MLP neurons of a small language model. Each row is named by its layer, matrix (down: output weights) and neuron, and shows model dimensions 0-95. Each number is 128 + 32 x the weight over its row's rms, rounded and kept within 0 to 255. Numbers have three digits each.
A block is one neuron, or neurons of one layer that tend to fire together. After each block is what it responds to, as a language model described it from the Wikipedia text at the highest values.

L6.down911:073098178109152136116132136098116094110212121131093186118096067147079158088152078160130201213191112127165156123154086095128170199085099075117168129111106191108141132105146199119115115148054118068127150142158175102145091138097162162130144148128121111103128099138185109122067132082119102164
Have/has/had as verb. Forms of have (has, had, have, having) right after a subject, as auxiliary or possession, e.g. "has been", "had a", "have found".

L6.down955:072120140123160121152155187131142081176103117187126111131109169213113136144067082132167179150116109049125103164135154175120138176148158138117085132125147161083137164186112143147105106102096129101149082149114126148173135109106194083075151137069145134186109116130177138170077072157117135161
Plural noun endings. Plural suffixes (-s, -es, -ers) closing a noun that heads the subject or a noun phrase, usually followed by of, are or were, as in squares of, roofs were, teeth are.

L6.down1839:169145124138165110075082122094135080116188153156091158186114092157219104118175156136139150089123116093131080097103078116137111067123153124121128124125073097163133074151140111130131102075173029113087086152151129110052139206132120139157136095123162141126137174141059122112094173117193125093
Degree and measure words. Quantity or degree words before a comparative or relational word, e.g. much larger, two years later, 180 km northwest; also table pipes.

L5.down798:143135173121137166164168068148173128127136106126155110107158104137080181081138135120137102146110114111163175157147112142132082104113109058128194254104079135153172165129120096116136110153130123207085153106148125129104132116111140118145117123083145079122116189105181158117092148173138140147
L5.down1114:141174175072111173145123109149126142091198106142151113090119101147118059150086115113116116164107196139204118069140121136176139180129124145144175147143184148082185145143109155106193128123115088102126154157124161140158108118114112152078079110128129093126152079091120093116114092066124141166
L5.down2250:160170142127157088198149195147088090094181106149117158183140130143111115090095135164090139172121129125094112188138154062145126117140125108098119201148121031117090127073154144140087219145175124094105120081158110120131132104135140138114127172111135128070101124114110134158125107108129158085
L5.down2487:129112191133112132109073098113151159113148147083150118143082078150096163119099126112074141159147092136139068092100145098073121112118062088156102124088168125123163139102130167086097072193124157154146132127122092119206161142099157130047148128149175116140154086138149140158068121111146108128
Perfect auxiliaries and table headers. Perfect-tense words before a past participle (has since, had already, had been), and first header cells of Wikipedia tables (Party, Year, Chart).

L3.down119:146124100155118088094092158137130042138108123158127126073137115165156075136093178133061140112107128139170125139127126135095073089088068133130158168092096151160182169135165100132146123103060168132082137102166160141143116086161134135190148119138124126157139142110078130155159131160186070099
L3.down1109:068104124160105111151144152135128108209138132130123178111179097137128163136098136101129092155169124032146107095119177145123154121134125133170119148053090150123172134148075089134124181124105068124149170175132123110166102110093205122109126177155081142121134177166112097090150125086168167122
L3.down1478:080178156113170091173119187157085204173121099116122116133121175155136136077090131134126155117147076119138119109134078145090082121136105113076098135097101138199163141171129143146139082146116108099182196145087123130182163163102140151156140106136134062149095155143084193189159129180098148126
L3.down1606:152167150126168108174137160125172095144158101108128134098104079117148127080130081147151165130072161090081157165094071134123115123146094123091154087111099120133059136111157145118117094092123118140117172104192166147110185181138168126107141142124149088181074151148119151126186093157097124159
Plural noun endings. Plural noun tokens or final plural suffixes, usually before a modifier like of, in, from, with: categories, members, sculptors.

L5.down46:116131188171093153151086125114181112094093124128155127106109107179162106137151176184145163078148141028152121109169079137129122151160123118077107137142145121138096087154160090184097158145110164151167109171097093078132126095168082134132116085072084108140156129128153130164098120124161134168
L5.down1360:113136161141090129146129117099117162078189139129116123104150137110147123173129070103075129154101138156148133095126191141067087105087106101109110119107124122165150040121131180105173146103125127094128125131088144082136125147131179157075107103149111202130090116123123111211157156155125168152
L5.down1415:105059140092102145145189128117137162098102103186156086152194138112125136110151135096112149116105090082167104149091161087187108164179157120096164135143153106146097130112115179091135189104117163150125150145114126032123156165091091114098110066162126097160093162132104157130109141109113163096
L5.down2543:135132141159112119127143105124103182097095071107157204170056174118173135061144135126108101140131148156076158076175149168060160101130152139131138112103117176158158110137154154126138156096043149107103112160126102079163140120159132143127183129120126110141098117152115121191127120083143089086
Quantity and unit nouns. Counted nouns or units right after a number in prose, such as million, years, feet, children, workers, weeks; weaker on stray word pieces.

L3.down1510:134102175126107097115091128129135088084181185089075106151104114146110173115165107104119195110110090141173106090057094079149085088121124109113158151153148123125104166042151116080101117099148120136131125100103115178107142129130152165101158141132153137101181133087180222111163075152142180123
L3.down1653:165114101182090123149120076131161083173168048129093127130104106171138135052067113095194129134105093154122169113119072146133154116168157097131149130102177130124163127158096172181144085082147153164127165119145095151140083141118112076113122191125095064065183178112076105150116124077129130119
L3.down1701:124110154125087102126126111151117104144173110134128125152085166146078203096131182111123166177153169160116084056069121131137117114078094099060131137167168071139109100119182168161134095165120134093191153146177116096100113135142151152014164101115119132119119101136094140120086088125177158095
L3.down2171:107167104103123094078132132102162126155156174160129181089092116081094129118094143148167123142102140118098116054092087138147115124114133094086143113122152108171142089117202167151144103153126095133073121148135144065155143123139151125131065069191202142137105122059119150107120125105099123127
Possession and auxiliary verbs. Light verbs right after a subject, mainly had, have, has, with, get and gave, used for possession or as auxiliaries, e.g. "had been", "with the three pilots".

L3.down1141:127100145025116129092139194076174099094099096199156093159159097169088157092080081083132146209125075092090132095124153140135067142162112145160089092110103130135126130164153135117059089172159126115101156096183161124144186140139168135060114100188108121187145140064098090195109180111082105103
L3.down1316:131117115139141146120081184139168084149122164113090118066128137178106127140136132121149179117112151102116105159145105130103095080149087101170147121145090089129108108093153145222126125137112103105110157080124085137150123157141191137153130138121176069178127107108155108123110097145094077156
L3.down1475:143095115118088135124160129078147102129151178135150129145201156134107128113144130101134124121147120060138048116086151148182098159051106122112150111163178155091114110180179099137166132161200090150122124112131123159151141180123233135123158150143090119107210174080100180109155131079134178125
L3.down1987:141132114164113138181112122122134111077165159120088170101134136143086126072100186102156107116147151146090072114159146153194094177115151178126161134109142159115134116213115124175122104175158127143114120046111110143121123114160142135118132123169177156105132154075092146077117148111178154182
Units after numbers. Measurement units or counted nouns right after a number (mm, MB, feet, caps), plus the word or comma following such quantities and table-row pipes.

L5.down687:146117170149115159138099132123142126168115134156164081075127128136139134143080110121100074082163127089087141175140122104117131168146134118128090102095117100111110079126085127117103115089075079108144140083151178124167162113131142111106155101094126137145129130114044120120075156154132128110
L5.down711:142151099135136101139179115097090139124131159128112142146163189097155145087096134170198100106158106101117171149100180076110191092164080089158125084145140129075154111155117130128086113099130070108148115081132152164178136147088167080155122133152147171066197219120079068151138118133102134124
L5.down2147:093107151112142145150128207092158071197134124140142131099132132147147157136095105109094159078161149081143142128162148150109108107122075096114146083183157124115134150150122191111088138078078087152159112103157215141157177090145169106088141177171112121182174109131094130137093076150076173170
L5.down2420:105117188099150077102092184151143165142178123132149152152165101140093183105137130167150114106085084166184089124133072098059128085149152089131106121101117100148116176146179103090163064081164114101063142085111160158185141148123203141116096173133142158165086164120189184128142172134185160112
Noun phrase heads. Word-final pieces that complete the head noun of a phrase, often a plural ending, just before of, and, or in: covers, beads, goals, members.